{
  "n_layer": 18,
  "d_model": 224,
  "n_head": 7,
  "n_kv_head": 7,
  "head_dim": 32,
  "d_mlp": 1216,
  "vocab_size": 926,
  "activation": "swiglu",
  "norm": "rmsnorm",
  "norm_place": "pre",
  "norm_eps": 1e-05,
  "positions": "rope",
  "rope_base": 1000000.0,
  "rope_fraction": 0.25,
  "qk_norm": false,
  "attn_scale": 0.177,
  "bias": "none",
  "tie_embeddings": false,
  "parallel_block": false,
  "init": "trunc",
  "init_std_qkv": 0.0264,
  "init_std_o": 0.0,
  "init_std_up": 0.0264,
  "init_std_down": 0.0,
  "optimizer": "cautious_adamw",
  "lr": 0.00173,
  "lr_mult_qkv": 0.7,
  "lr_mult_up": 0.898,
  "beta1": 0.9,
  "beta2": 0.98,
  "lr_head": 0.00903,
  "grad_clip": 1.0,
  "warmup_steps": 473,
  "schedule": "wsd",
  "decay_fraction": 0.564,
  "decay_shape": "linear",
  "final_lr_fraction": 0.0,
  "batch_tokens": [131072, 262144, 524288],
  "seq_len": 1024,
  "doc_mask": true,
  "train_tokens": 892100000,
  "steps": 3326,
  "dataset": "wikipedia_en"
}
MLP neurons of a small language model. Each row is named by its layer, matrix (gate and up: input weights) and neuron, and shows model dimensions 64-191. Each number is 128 + 32 x the weight over its row's rms, rounded and kept within 0 to 255. Numbers have three digits each. A neuron's up and down rows have the sign that makes its largest values positive.
Before each neuron's rows, "fires on" lists the tokens most often at its 100 highest values on Wikipedia text that the model never trained on. A number after a token or word is its count.

fires on: "s" 61, "re" 27, "t" 6
L3.gate548:116072139103108113147149199099135106139140141130137143106103223108167107059110125117160109160153154144186135178143145103115094114148141097169085148096132129090144176133131142113162115082065115111111191082162099109179128106192090124059172085098118102154125080098132115145102097160203116161142166091122131125060166086124126134098157179163158137129200103136146127086103144153129118138141
L3.up548:159158123127145088122160151139090132098111107103161080168192139108063094128161118114194078137129094160167065123144079118168157077145124132143170121067101206092167115074165118181133094107122062122152082128134162201132184141099119091152140136144134148091089114139111188146084097093109139158114114119078147180102120188095163135175144151096157076079123149122165117124098102164132156100120

fires on: "se" 15, "ing" 14, "ust" 14, "es" 12, "ed" 8, "g" 5
L5.gate64:123094141166151129134184141092154128142116084146163139092169163132160117083087195131088082133141157125129127114173111111181196127154143156124140149124175103146132098163172154058145126171140146092096143099108061201142185112168112156146143147062134147118175100155126092142097122124096110094155100107142162128185162127130073101105207113114082074138129105092142071096111111130115093138115
L5.up64:075057186138110097122100149155129082114155124099104110124188120160135088127135140111159109117119124083173178087135111071131128113128111064115135145129127195185108106132119120124074078220195155101143115096094071139129160148212109062145100114104078107144132176121135150113140119132169162132068138151196121122089164143155119144134138114147122121111098189139165107123123130135108124094063

fires on: "s" 24, "ter" 13, "e" 8, "ack" 6, "ers" 6, "S" 6
L9.gate1015:088119121160127091119107155074140097142047122099131145093085163119109189113114168112183145142097140119131116111140091201142098166111166113115103092107182150157161168138108172122135143124128157146119147137194087054060147133121110136110143211151096173086141121094112175172130105121092140215142093121078088202084148140141116131150173141161136130130148100109189106120137141124138168138121
L9.up1015:133127098185104096147119100136050111100155055129140100087118030159095135164057140122121139085138117090126171109093182213126132161132188114161161149133116106152138145146108106199181157141116126112059142204148120174131163133111101122093137148131119087155147109137156106122180124076120071159167135093135089117127101143121137147092129117115096149053133123134170090124145134095160114113143

fires on: "m" 21, " o" 14, "u" 10, "v" 8, "qu" 7, "rib" 7
L9.gate397:099148122062076149136137102081119072090126125141111158145178171168146121079128168077133133089117112079163104153152129128082124186135193141147173128177164103103135186115066155161109141133148177094146095139147177077121133096103111081090080164146137179103134101092078155105126139181108113147157130094151102093092128124173136106109135142065163137149136101117179050181122143144117095135103
L9.up397:111106116130171092147162132203105134124178144114149159148146148131103070136113069155134124123147086186105101163127101110130090123142149107167099103118156092147094132091106125094088180115089110151075132129188127128108080097133104132176129122127106155164122095111056104134213148146072116113095123117123060172183123115125187140093113176107097142149152108159096104138149145108164154149078

fires on: "l" 38, "ign" 21, "r" 10, "re" 6
L3.gate364:084080157093173221087084154120113156214091077109126162139166098124088090112062145096104151080124158174100150114128118143140154101143150091133116120162145111044128128135169157145150098142152138150140159120162127128157123093167131201094139079067148160147187168142145143151143124125189140163151151082147202146124095171154109108145142153153121136082146093131112120133129205169131133109122
L3.up364:135123139154151098123139129087161103122111150082165166097152105124115111155112107131158130157131137122090107102063133127170142114101106135173140141147120159152202148140144174135175166132146157118090139070070194162122122153098120182131147152180133142112088126089147155154112136146126140087066206144194192171048105116103151107170196155157117107160091097123156202179149146092119104136060

fires on: "er" 29, "se" 18, ":" 7, "y" 6, " |" 6, "her" 6
L3.gate643:148168183100122093098135192117109129106123154119156125043140107173098107141151092148177114114110131099127156126146127154120146173184104130101148097053118133145108121164133125108124158127147127145203114132104086158166139110121118103112156115107190150130177138102140103106221110075052109134141120172148140175116099161130077112094119128129139126119088146110172038032135174140123057113108
L3.up643:125118114092147199061130110131153139131118068062145139109209108111093159144072150150123155101125086137130141151117129136115129089157158160133098114141115122109133116147111101176148101056103092132132093147188068170110120090152091118140110095059135200136111114137183125130113092126124113119176113164159104100097145143121162104136169045119089082143180140131160133123114155149123090105143

fires on: "i" 43, "ated" 11, "ud" 8, "ate" 6
L5.gate472:110156143182132125122138142183082110142218143054202111103134116125136151137104116104118098136129122079120108058162132074118159120100165150105142111177107125125176104053104101200156162053103145204165156108118151094130158157084116139147114107131120143146105126098150144158103154145133116136088070118154130101127142094113174143092118082143070115166197151123095104091132162090144112142122
L5.up472:154230150077177117120151087102144031100153089091133193103106163140118140109127144168110091112098086119073156118146141125104141125100072119123110094139112130116126154134169109112141077134145135096114175142166130115121117122105182146127125120120119091162117136100094143123137167153116149171129082183081173117174159060148146131099110071159130148082176106136151143171143055129200133152135

fires on: "r" 14, "l" 12, "it" 12, "p" 8, "il" 5
L10.gate161:085121129063137126121097184077167173162102143090165121160099109167119102085153102098106101119132112148134114152123197128124084138153121147058152101166116102129172087091112121113112159125143092179113106112160092127210118111174075160127147157094216107125135180151116135130136110110106146119171118099115133124116112162152160122141098114148105090099138098088182159103148148181143137097129
L10.up161:085106126149203110122074098111067136174030106079110163109164128141102155096101090087202182136116134131157116054074120112131145164083092139104130135134114174158133082143097138219148178182139103158154066160140140189166101165156135134152156122164113114129151152104137090149133131143137061127147189076114154115084116130143097142111161168105120161147080116127163135185079143100126112148098

fires on: "ed" 27, "er" 18, "ing" 11, "t" 5
L9.gate912:092159149094171086108126112074127067142125082151221126143176095099167083114103177125164091073076157089175119149123206120094128156110119106086094145045136072104111151149100142103117137198106170092123159157145076168118107167132154114137129080167156108178116107111176178157160143195151072096138158137094120085128122117160160101145134087138134204201160120189144081113123100122107106101163
L9.up912:167178146125131116146127178075098173128190071111131097091113098152150085085095119127151149160138108155073144113127129142119113104114158149166102057118076099083130085130121163136068097106157100136135086158132100150079100111112167119090133175168134126123125106140153203116085121161133161124161174114128133074186128133134156157153126153097131140126130134142118107196090083163148134096168

fires on: "ed" 21, "ach" 13, "mer" 7, "est" 6, " by" 6
L8.gate894:113102115129196067119123142148148180075125127134114109087142186084139174210122105104108106075135171130104138123146148166164104112233123133123084158148127148133073184178141140091111115076151175177099134066153123110119140120075187178142159133162155085132131179130061089130167152158195111112109097107133118149148171099120155112109154088141154188152120153103114064108079116142100132173096
L8.up894:104089064176189090142185143191132108119158123153161132105070090118126156147044074193133098140133129139115184199136122128168153095133164162104094108073124173140148170091141129109172158135069115071132095125130124141175118087057122173131122118135134112108114090121087109125198123106143060130110139172101175185150093122130142077107134127149135128136139100103140084134088088124120144134104

fires on: "ry" 16, "n" 13, "er" 11, "r" 7, "d" 6
L4.gate1128:131121142106112092141054098092147188108134116093142143106122097108167088127134095123167170092110126147100098117118141043102088125117174088132168111057137228153129135098139192183180115203230117150114136160137132112089118145174169152203143095164109112043184130146088129122146125136112122172131151109134049110104148141163106091147164118115136120112162125126150136126120136099155159126137
L4.up1128:147171170126119087113129097143103147083127112187114165110134128122069040081180071048075127159111133175193115101109100070125133104141108095164106124139142125105162110137147084111134125074140148131113138153098177115154137167104106103133217187110139136129123103117166128141090126119115130142156204126133148122121121161082094113132144070126133063104048087121167124101082116138095106100153

fires on: "ia" 14, "t" 13, "land" 12, "ts" 7, "o" 7, "ey" 7
L8.gate1082:087098086125162181090158105130208133154099102143175110108125154133127120125131141181092111144143097102169157151161129111135131121107170157105112102124111112148126137157157104147120104111082096129176134149109126114131035118093129140157129100149101138095111103115145101152084111152098170060142045113068130169165168160114141110070111100143147140070140062168123135161170109044134136132076
L8.up1082:134197104115157123136142128122156118114192126180192128137092175099112147128067160121096143084120190119132077114168156135107105108136117172143112116079139154184157160111135107067167101082156129112139142129132185113183126153165137134059111105083048123083130122136099132145181127085136094115162081131101137056115090117132150154094149098184130082148155087136129124146165110143168134113117

fires on: "es" 23, "or" 13, "ore" 6, "ts" 5, "ased" 5, "up" 5
L5.gate1145:142157098157115100106188130087094111095148124134117090135188109174112128132095073146120118155134131117126129126121174082112000142141110083206128089208167142088163071118152117159111135096124092138067105097153120139132169133103078142097131160123060104187165139145135175132131136114098086184151118096076046157130105126109174118109127103114128176170160105109162095162084138081078172191094
L5.up1145:120167178124110099111202156135107118086120140139160094153131105078155094091109092161173151114150101107133071176157120104204075153197136060126087140187079092085090143111154169143161128183170156071121104087163142154159054062114136103133178163138128174128091077096142129112073122108143082172119142178094102091142178124130123107123140098126136136096092139137116130083098141120095109105126

fires on: "s" 31, "un" 18, "er" 9, "t" 6, " of" 4, "ut" 4
L5.gate1088:139068084122131139140183153197147164197133080194119146169075161153179137086117119186158151129132136156136142171159157166133173124154165168111108114103120066124092159119122142115116114160114177131097155097057185135147129139103111105161219146109191082096136083159092065154198090164121124158198155094171150129124121154113141124180117154140180199133130154141192110161097159128132152124140
L5.up1088:129139147118156129179102164124144169125154106106155147134149132131161139137122147152119112109107116142094173125065136137061141142129142146107100103065139084140108127123102152130109115168092123155158135110069170165182152194122158132160113152188120132073146152133146131133177171109126176116147139087180128110106108128087109174148156106088147164108238130075123108171148180099132127132162

fires on: " the" 76, " |" 15
L9.gate709:146121191100115115037113154149143095126069140162125132111113124195104134085129122175126177110071084112137160123075145128146106171056126127101190104127073170182139100140156169085145175087123108133118153155151149139143140099103145158115111083171126132121153129087167091141192110133119179134128179118099133128135170112136137152132159133154086084171128061119168115065120218135150149145112
L9.up709:088161122111129155134095126128148153119199113090139193122114088143075094149133004136128133108121118200201157139179158186097172114153154193103156120134104123107175078155153181105104097149110095213176089161179150202110149116140095144158118100134188153144144138150109095159133096134098171101150118161081128179170148151152168108101117184197119147132133136136173150121156109160113155127105

fires on: "ul" 17, "ct" 10, "it" 8, "ic" 7, "e" 6, "ol" 4
L4.gate56:149143092146078192061125159169177154119136136094105126143065130174196100168099134168060135124112090139094179087131129115144156127149157153114150146126116144142140135181139135168103122112160161115095118117121124093136090096138130196105127190116128188134107065141101094104147147142089137130097077135118157115149161103155133084165197155115117107071081171127158124177113075196061132126103
L4.up56:123155075169192104167154067149116136149182149098067172133190130151077127118042091170095184102157207150109121113101161128056140107179153105110104171116158164143129143112137096117090080084130117094158135103126116064136121154119127113125126155137123110145103115209106135155101140164124143110138131181142146135071114166059148072129168203150082086199178169167147132094124141109151149138142

fires on: "ed" 29, "hed" 10, "ab" 9, " to" 8, "ated" 6, "es" 5
L5.gate1183:161108158142154086116130139152117115146192090153119082221153095152144097130095123146141106130125172131148141143139121074153101137132144106082105123056171092105099042210134177140106136086107046140140150197083096160063098124108103143090134121122129152116139153100108150141102075165160133146173129145156187100162124145154130082092153149125165111127135119111170110097140137109095143071190
L5.up1183:145163141083123140143087106139089140128089163150126119112132072116154074177114093119125200133139103065132099151085160126134170158158098099161186164133117132138150085069130129147158109098072088145133131112094157075144160127071129141093128176115075074093100113187102139133138162102187146118083103162122096159149106080162107098142070122117110116104113172170116113080112168031037054102143

fires on: "g" 24, "d" 18, "in" 7, "ar" 6, "ear" 5, "we" 4
L8.gate590:129090096104146121112148120143142122180138110092103142129152112123117174074116135138108121133107074058132167150076104000140114135077079206099123114177170166170138129128171137149156174144197148146134143151134102127146138155183092173120182149190137209113147148110181147138044108150131104124161154145120211138142129127136141088134143115143137092135131110111146105184101131082144186174142
L8.up590:180157095138146138122122179142085041129114134152142127154088182119126147117157151109045125080124126138132111087091160138100111125112148131174139157174154144113092052100184039121131121107140074212100129144096099095184074126102089175153153100106104133127148085102105141142142109144128117131139117076109127099112136158089085095091143103104132169154096169115179102138116169120024107160105

fires on: "th" 19, "ation" 7, "st" 7, "m" 7, "est" 5, "f" 5
L5.gate719:116056102170152062159089192119171099096106122174146170110166109134136179116201128126157139128124094058111175151171104146126156136169166174119134101086106197152132126101126153125111152175177193096158130182120074126117172167135114159129133128130131176112169168165122119125167122091109121175127169166155155132071130157113174094146166139121132131140119173105116119177136179173116113192115
L5.up719:183068190131137113139176113216141154112094099070118129182141089064162172122079094105068123084118129109170134099135170165168112110148162161162053144104131178154104125172120147168141110147158167084145108134109108125147157172138147175162126109128170187123125138196145115115162145114055088137148122133190139138139110187164134136136149104174128162110166121084118102129126104075142139103150

fires on: "or" 25, "y" 18, "ian" 15, "al" 12, "ath" 5
L3.gate630:117142121223142061130171097118110113117105123142152126099081105139145159146154160123109118116099139138112094158162162122097129123084111153157163099101097131097127067085121069184145133161115082119133151119137096131147117105126113102135160134135153154135093132095119148122125103111158036141185152065103095133116097192115099079119112108133151160108128115098092093216173134164101098167068
L3.up630:068128123111112115097086155086159136177141154108212065167137071113184141122097131131142127098145173145091059165149099150115128174085106114164141173121123058111083131142119153138105081091113176111081093139166168154097191091119102119134145146102083138094130088163136160164166103135144126075094105173118163184134137166149072137134167191154175110110107165124088147163144175146102069122095

fires on: "en" 31, "s" 19, " of" 11, " the" 9, "ed" 9, "our" 6
L3.gate528:169063191117179073138125124102140160144125116163111084156140151125148139136112129087125150112118114134115077135095158133090093110099150146161118093119162115080147096183157175098124155116078141186130165094131114171187130087140167141086133123133106093099143127038118135141091112134242104189152102107048146138084197124150073138116116113153143140124167115116075127093093154132099091107188
L3.up528:139119157077109132080074171162115162094081140079145142139130141122124105184215135109108116115109138143070017108130144125125114149114122117081106115058149118109107100170152118143179100142126120141144120122103114124097109167085204132096143132139134192110129060172125135074087197181147102172124141131170172120139096135072157166092128084103098137078164081141053100146137163187132109148148

fires on: "w" 28, "s" 21, "f" 6, "ing" 5
L5.gate503:127160117159161107141100145156218153096110115159121105110132114137133154111125126135084079114092129116154130134178144132128163110126143140122137110154115115112137217100108125079088129103179121172151177121092153083054102145141187144097154126153110144150147151158162102142147138122099110101162091064145185106125119141152148108246184146071114128145130165168068100104077138122170146137102
L5.up503:084153111134183102041153147083124170142106106109129144099096156141125061050116074116126164163132205184074176162097184081178135129125162154105108144097198107157186102163099184107170184195080114140093106128124077132117128136106105120048111177113074148157141142152119198126165148098148148157167150146126135077136186141134116150120183169127104159111151139120150154113137138139123164092154

fires on: "ach" 19, "th" 16, "le" 9, "ed" 8, "est" 5
L5.gate771:169090085157115061114108128097157136095106105150037137134125165144103149119161087137155085159102147090124161101159124135130095139128164141150166074106147168159077229106091115135105122115120213102119172130177095108168198146139108148117142162193139132100106179132087093135168081156108108133200117117098164089185139108121118117170143135108129178130153082115121160132083119128124086177120
L5.up771:108066088169154113152092186138126081164101142089116127135056094101058074162108141092149138111149106153090139184167102137160089121111205164138121134101127181161125178113139142119132092119154139098174107210111069154133148164091152101097144148152104133080130132193132136122099144157080159128137117125158172145098094067087176103128169129135172088112134161115164143189066141167177102160152

fires on: "m" 22, "f" 16, "end" 9, "ed" 7, "ance" 6, "v" 6
L4.gate848:125151086139094149191114122114214144110124157200094136119184176127142095134088151045118098104125092130149097112151116154084140108107182134168166104145136114086131173118076121106137137145108131143126133134089149113139168140158161113157128130107110128164103154077137098121124069194133100158167068124142194120165127132099127081119184123105136088107209099134153103175153117130116109121061
L4.up848:147099105154144131132189075143124128115152104124124137188120144119185142177094109109114107159109112176108125120133123152087115181119179148153154153113127070082165075137144091103124154155078161109145119117122132103126116137107138138079106110130154072153173118130136147097130158105114134200115140088156103100150111083081104115138060181205162158135099110093148110135135110065146167106128

fires on: "s" 61, "oc" 9, "ric" 7, "c" 4
L3.gate898:099075153127169138157101165146120095144127177118129111122149130177180157116120157067114067217118117116138144133149118127101128050162148087100098076077125163070195119101105196106163115128113132103160090147162100083116093143157125101068120070169090159168148120096201090121081113160185184178162156108098103158050158111101147126168197166154191134133106123138128096159128086155132139144096
L3.up898:156178112089124090133141145103143128122165045172096108218135149135115130149087127175081141148108115170131157087170082085144143124047137116134109070148165122135093128121117037118086164135080118142113133119121051142077141112122096081126071138146135161145079090127114142175179153127108166161129120092090116122143153129165187113147135121113113074148158133165185132142141127127137062140130

fires on: "ate" 24, "a" 15, "ated" 9, "e" 8
L3.gate822:122166133130078095182095168150153137131175134076188115110131164165123161151142168120103126185128101107099073099145168112111145173085134159149100137176184151149089172065056134091129131128110089158110138114144176118100137168140173099091083172138078145124181102157084136150138104106128065105135121134137147089135188156122159096155121070176075166125148176126126130088136128045153129137151
L3.up822:108071138100108132162107107128162090141168174179165126164179173104072122115179162162151186160100117140151167107109113127123116160177124170116127143121096160047093099118095087108130102128142124150093107126094155194176114124140138150080135125062155113120088179127134107117129089189129127100149144174202122116174161089093161149160136142191110132090154155105216127144111129121142106134193

fires on: "ter" 28, "her" 16, "ard" 16, "ing" 14, "fer" 6, "ain" 4
L3.gate751:101087147113114148123133103060136106103106198143142139134173131109136171110090104094112163149133140111123135106181116140117110125060126105082106106154155098170136177157177104118192127130102076182101142083137065139209177075155171111157211162116096072107073167115140150148118081111130129142151073134115145114142162126121171078167142133169101106086134133106086132094089146062133072103110
L3.up751:117202151130114183135112149136106141128125140087136136095124117082127132154139115152153171141164144111187138122106149116123173100137099108114128139105127112091138146124145188154128103160150078125143142173205145106137070179073120135167152145113101170114157087133112100124131122069113107102180195109169134090202149114104112140126137115141093142132098104090117102163185130130139114090135

fires on: "i" 42, "ar" 23, "d" 13, "n" 4
L9.gate684:132130149128085085126135108113088065135188126126097179121090104160126118094135126146085156080085097125204138099140136102078085079106104100110145136127095141139124106046109129113128073073103130117144105190133096137118190157195177079138109073126171114127164112115139148147132131130150117104184115118164062103140112090130146083144131087111112132171148105167146086184085127126073158181079
L9.up684:169175110181180123135148165166085148102101145159145148156137087105144202122059123104062095087115150091096175082132177087112131109162118094099149147164157154116089097159186055093147136071142149117092132170127144090136087131168101122133128141120133140116134097054107161107140176120108068119122099160167175094077168122144166117128086164139113135094109108131205096136123117140103159112147

fires on: "ber" 30, "per" 18, "her" 15, "er" 11, "fer" 7, "ist" 7
L5.gate791:112084158158157127148192086118163126149130182122194188094125157138138081168128112078122122103094126143205122170196157132140130102150126137122092096114051156197114163130131107107166133161155123117086102113077070138127162142145130094119126097083146114141101166117097138131112135131050136199170139094100194094061108091153155071135136147168156139140107119162191088085065091102130106180116
L5.up791:115107111152112149094138074146106119113144133145129156122140144103159130086201107167198149167119166140154097125118138056156182156118098102154172148137112166133112145118121115111077142130179098076077103115175116113130161090144125157152101181092138169052151103111121118141096182133143194099189168108143087074149153108075144108110101132098109159115157099131152148125091199115154083109103

fires on: "ur" 29, "n" 12, "r" 10, "p" 7, "ts" 6
L3.gate1048:137154166140114142120090087138125131150098159124151214107147083086134095136153131158177117096120107160133125133136077164082079129162125149169121100123158124155112107140120095108128121153139130171123131103071155103151176184173154109192167092137108153113118108102131089132116171210115080163141123115161112107144173166122123094137139124121121104108211081152107070015068167189182098152116
L3.up1048:122111102173141137114136135123130162089169135151072147146086202082136110093161132201072086121142154114120090130118094037140114134102143122116158126200197132097123143053131122142112141103146126088121158120121118155114114151064079148160133134184111090151092115101146103148101103080088179135114097105125190098168104149091154101104167139166193126137157110102134112169118134107108085066148

fires on: "es" 36, "id" 16, "s" 14, "ed" 9
L5.gate706:048099168158083118125110093089128091121100141085143140110105240165139083115095156112105170166145118128138130132157111150103196155139158094084106164081161173085121174171145103154111115094124198135137111135103163158128123084169186152063170136086136135122125134150168107149067051157157151122142109119147154170130175133051132108128159146137145130178116098114154101106195115138097097140137
L5.up706:148133106147143157146115145118121082188124100139180110127107140114071134142123104102135120134123096142070138176146091145125156077075092109171160117123126160095099061076174090081183079091103131137154052136121147102159156128071125129145162110117117088066100112122110111126112100064101084131168148134115151110084151196084111127124150152156149134065086133091176075106107057130148146121132

fires on: "or" 10, "our" 8, "e" 8, "ul" 8, "ian" 8, "man" 8
L5.gate826:083102189145113127100132128137177094158088122168063111114068125080094072149089122177148153074092113131124167126147099102195154183167169129174133153157097153139122148158107127127115128093131146105149083067119137099136079060120151208121092157109192116126167128100087095119094097137115123125077097113119118060093126152182167151129143114075126126123136176103109174131187104130078158137117
L5.up826:130161178105081080130158167123150196097147091170108166099177191091128136119106065082140144102128128142098129103123122143109112140169132163165128117191108126122128132147087120155128093087148140124167161067149123139209137124126172104165142154157189069168113127098134171136091103140126104191152138112154161139123102140149106130130164097148124090127153089112153151101157154080173106200048

fires on: "l" 13, "r" 10, "ft" 9, "er" 9, "ign" 6, "-" 6
L9.gate695:124179130086146096053129132100077115066126135107162153129106144162061051091129182147111148150110112117178148125114169110124119124074163103150103107112102156108122077102158124152114138080112114145108184108184149144174063091167129093140160091092128091126111191124086133153169133135120088147128163129092172078108114150112139083215147120207157167156191133140186107124110112138060098154114
L9.up695:119122150204110116142089135105123133145084114121157121117140030173132162093101063064074169138128164129113105138125149078090133140085106155133118143065124176165051120096094104143195117167089064143095117135075145169162188143078113113152119081143086116126124133107166122135168138119118107036149170143152146155143116177127174086107150126128103105129104094153085165196135131167089082118133

fires on: "ed" 13, "ion" 13, " in" 11, "ew" 9, "ing" 8, "ss" 6
L4.gate425:155171107131090105111136107103168198097108161147118139144164197134148138149123161128107111116143114122125089149184148072184167124140176106087098182138149074177169124103124099121121114073134098076067131114137043123054121158074113146110127081141112132133164112111123113116176104120140094138161130143089111136156148119140112085059181154132119160142169134121116106101100100147148135094087
L4.up425:105132192118071136079119190177142150112149162114134143130148064148067111147170105138117068087128113117145155080138125170111108120117135123090145123075130187117148112153107074143131101155112106072146097153110114118159160091098121128189150137175120086082102101159112182100071134144158144157132107174134165084109102115161113112078136122158140116173023073004113090142127103120075148138133

fires on: "==" 32, " ==" 9, "f" 8, "===" 6, " N" 5, "an" 4
L9.gate1159:140194154182137154082151060115135173147116139107112070131120120169100159124190147152112090175154128112130108117136101105154154120106118143134218139071197068103158147152205114102146098142105173143220102118160157161048113126083188150136136135139172128109116144136120133134075113126107124136117156085130110092163172161143105113128161152120087160116099142104114114166148176112109216112195
L9.up1159:132115122128097065168058109115051175106172112141112171134174123144085148135145085153098163097144086112153095153147104142099127134078122107165120118179088093118138123147170135069178145217121175120193100170134158092170082136126138094134183120118121183076147053159153163123116155135116130066162142063117193119081126128115129142151139139084109132070159171054121153158095132188108107101141

fires on: "ate" 28, "te" 17, "ated" 13, "overn" 10, "i" 6, "ant" 5
L5.gate409:129135176098147109146108199126153033172090122086084079170174133149092084146099098125121098155116081125106108079124115077069123166248164135095091074166133139132108177129046182152191107088099117125114140088138120112083108155062167094073115102154164132068158137116130147139154141164105171153108097101142142161110105067151145125119143056150119135140170136128172117134112044125119159125131
L5.up409:171117141163077102163142113102144137162090079133058147123137136096146078145107147134125140129126130150093184085118128086115164145112074127102131133134077097171132113123193117140085033086147139158111205154094118155128065133105120191139129130125079140113200162106160154136106121177088140108131106152120119093117163122192060101033093093090144088123105106129115144135140083153150123145184

fires on: "or" 24, "ed" 18, " to" 11, "es" 9, "al" 7, "en" 6
L4.gate312:114150146133158087109149186122091145156146122120111081134148094175114105143072103184115162120106121123078102153119147086096117139095156113129099130127109145129167112094161115098097150123160097077178125171156140152142113100112079097090133104141114147124095126139138134155115116107140049094178157117099155123099168172182145086046115119075102135190137128149162027162107144158129016059107
L4.up312:125179158042125155143123179091122147113129121103160132163163077106129057134118136099140134100133141074128119202154090126225126143108106182122150097058060077087098171151193105115092115152123122096099107117138123149129159119145144097164144185163124098103126106149138140135112103129154163097109111177152085139132138069132115098113189161176118130157143139124152099142070138094098119064106

fires on: "ing" 23, "s" 14, "ang" 13, "eng" 8, "ed" 6, "ic" 6
L5.gate570:130102092123153129129113144177179100156097080175113094143109092140162117116096107170133160152109111120104121104214099162108148111127148191114096101143113066162072173121091147061179150100131097160084113158060150155121104152143168177139209130131084128117140097145160102131138147177086133092185079113105090043060168190086154085161083124172073151181166161139151124125073101124124154102124
L5.up570:077138142135151182093080171109119086131109116148134124103098117101167090115118139128153134123116118104032126152091111105112081097151108123108114143149121126147195158176120153142191092170155051136084172110167113117168178089165168101122128096105140158136158144085112144104114169145181092162162103145120085104146129099141125121135158145138171076093064156108153107130115129062147098062108

fires on: "it" 25, "h" 19, "ed" 15, "t" 13, " of" 9, "s" 9
L5.gate875:079136185088107096097111124073154107142077099143124123107138077137134088151126139124131118111122145063138127045128104155138036174125133127160095115120158112135163179155155137125100131200152145066085183174136181143111101153088112154105196103115151136126134074134123067141109167164150158142206067108129228119160148086140183097152161128133180123117152101110108089186087122121115136048112
L5.up875:125120065127136142138102127138104112132148122085167130098079109222104150114064178034139137113133089142155125130108167115105133111069084138081129102098079038148146076131076137115090161061093082143092169159113150126094128067170134151139179106114199073148115102127132100147079138116160115129127145091144087113103169149134116186083119142114120143112119171109111113128131095156120151167108

fires on: " other" 31, "%" 7, "ome" 7, "0" 7
L8.gate334:134122155082125035152134199077130126137085131118129157191082150156129145151156123092100129108099160154139099138150160180097149128182139145162096124106146059135098128156118107126157108176134138101137129125158178106093167140139116116149112125141151098157162081093037121126122140098120134116174088192044154164140155092069108137125123092123130105129106129076119098134117116073168100136122
L8.up334:100104195159142181101184111152108161166073096124075093125132083156147124105113141127159139129141112105126144153114078104102101118130115161116144149150111180163112116113174165209050104119044150152095119184114153114104112126183130126090143111128089185084155131178146121138143155095132140169138127092136118113165140058132161139117102125092156136162124129124099094105106130114171119146108

fires on: "t" 36, "m" 26, "n" 13, "l" 6, "s" 4
L5.gate5:126133167139081130085119170161185240094059076155152146165104148125153112178118117159135110175109106163137117159146119142097153116121179104069161160057148105148143162119157123156106151168116146108126168141070167111152128069123098157174154145110118152149101152138168080122084061112118106075120109139116128099113105158132135096117139110135144179098076127157086114111095152173133122130136
L5.up5:130119108103127128109121097110157178094066139129082142079175113120155167110123087171123101108130176168153127142093050115158108127173138046113148109121117077104164077139098147106137156100080167149164140143095107149138059161133163167153131132177110108162107191153138076098181153134107135097062072114118120146126174137060118155182133121157196102092187107143135111111191127138058128119162

fires on: "t" 26, "et" 10, "o" 6, "an" 4, "ir" 4, "r" 4
L8.gate398:088151138179116153105157079177212100134079127107136158122082109109086162115127107153158089133102118120149146180144174095113189147096193142128063132092175148139131155154129108142130163072066153102082120149089139150124106135141126129162120185120136095152077105110154096133107105094125123171126086183158143147104100176081127090136044156124092118106155138141175144100155132095126099131112
L8.up398:139097151156115143131174103189150060139152093172135146161072152028116100085103113168140120106128133128123120144138145125041119134112140171151131197147125146138166150077136068102076143091138140084138094128101159132154186175135112105174081131174180107144090134149143158120163106170113109133090115189171188079135073170086099130126123158120140046078126131101136199132193192095150135109113

fires on: "t" 22, "in" 20, "s" 6, "ime" 5, "ut" 5, "c" 5
L3.gate70:163090126075095160118123117131167194154079087177118166164125121123090106122107139134111143102116099129156201088196100224166070101158142165097123112100089147140139134116154120114090134103078056141101127082116080116153171179195098103195115137129174123150108173120142129134184086132098172125171069135115071090085156187092037080141129096148145130181179137182170137129095173095192193138153
L3.up70:128211105036112143190134096171111125118135119158133130135112156114116103236094151086154137121101135111160160135053153168110146121106125129135158104151129158142139119059156134206119111154137117096137115111114186118152176224137096117148109095110169120114144085081109084146114145129154101171154125167138105124151099085157080145116090138081143126134199160092095100131117109105107139133085

fires on: "is" 15, "ing" 14, "ed" 13, "s" 10, "ch" 9, "c" 6
L5.gate989:155110161134125111108128140107168108115061091118145133107182136117074116148161207117115153112119188143153091182121215099110088120142187135091082083160163167065134166117052157103120148080090101220175199118141073132168153116188169108080100167116106096098122138044156148121115143117146128086112130055120099130107103088172095146091142126179215146146135169127105142108126135163145094121159
L5.up989:087125141118127181108162106109139085143125063152169106163152140119109114105115102100192097100127107175136135135196146114162112133111114091113122120158144165115150223057117123131169133104112095128181113116125164079076123119074132110160092117152075148152116111172194123101066195123154129116187062107144215079114119176119094122069101160163142088124160135118143163053106116156154154090116

fires on: "ed" 22, "es" 16, "ing" 14, "is" 12, " for" 8, "ely" 5
L5.gate1000:130166103192153183108153147078152143121048030160146141119117160098150133143124128093116125133112131136102155194145143136140167137137130128131118126165120100091157084158152090134138134135137133092077170116138107146093143076130165137136118100099129036087158135138077110142072151105132086103136123151171121147083112149148083117131096118123131142162142042089122078105117082149127171098096
L5.up1000:178181170111155112099090188097160138072107117071101112046136150186141132110123114116083120111127164133146112105065153080100157140147150123156132140130090183151108156135074092175176137139149139137111163133157075120182074108146143038193125176100112153172109101060096109102057127121206135141139116150110151089124150171108112084156161091057078139167135133103122146114137121162123151117131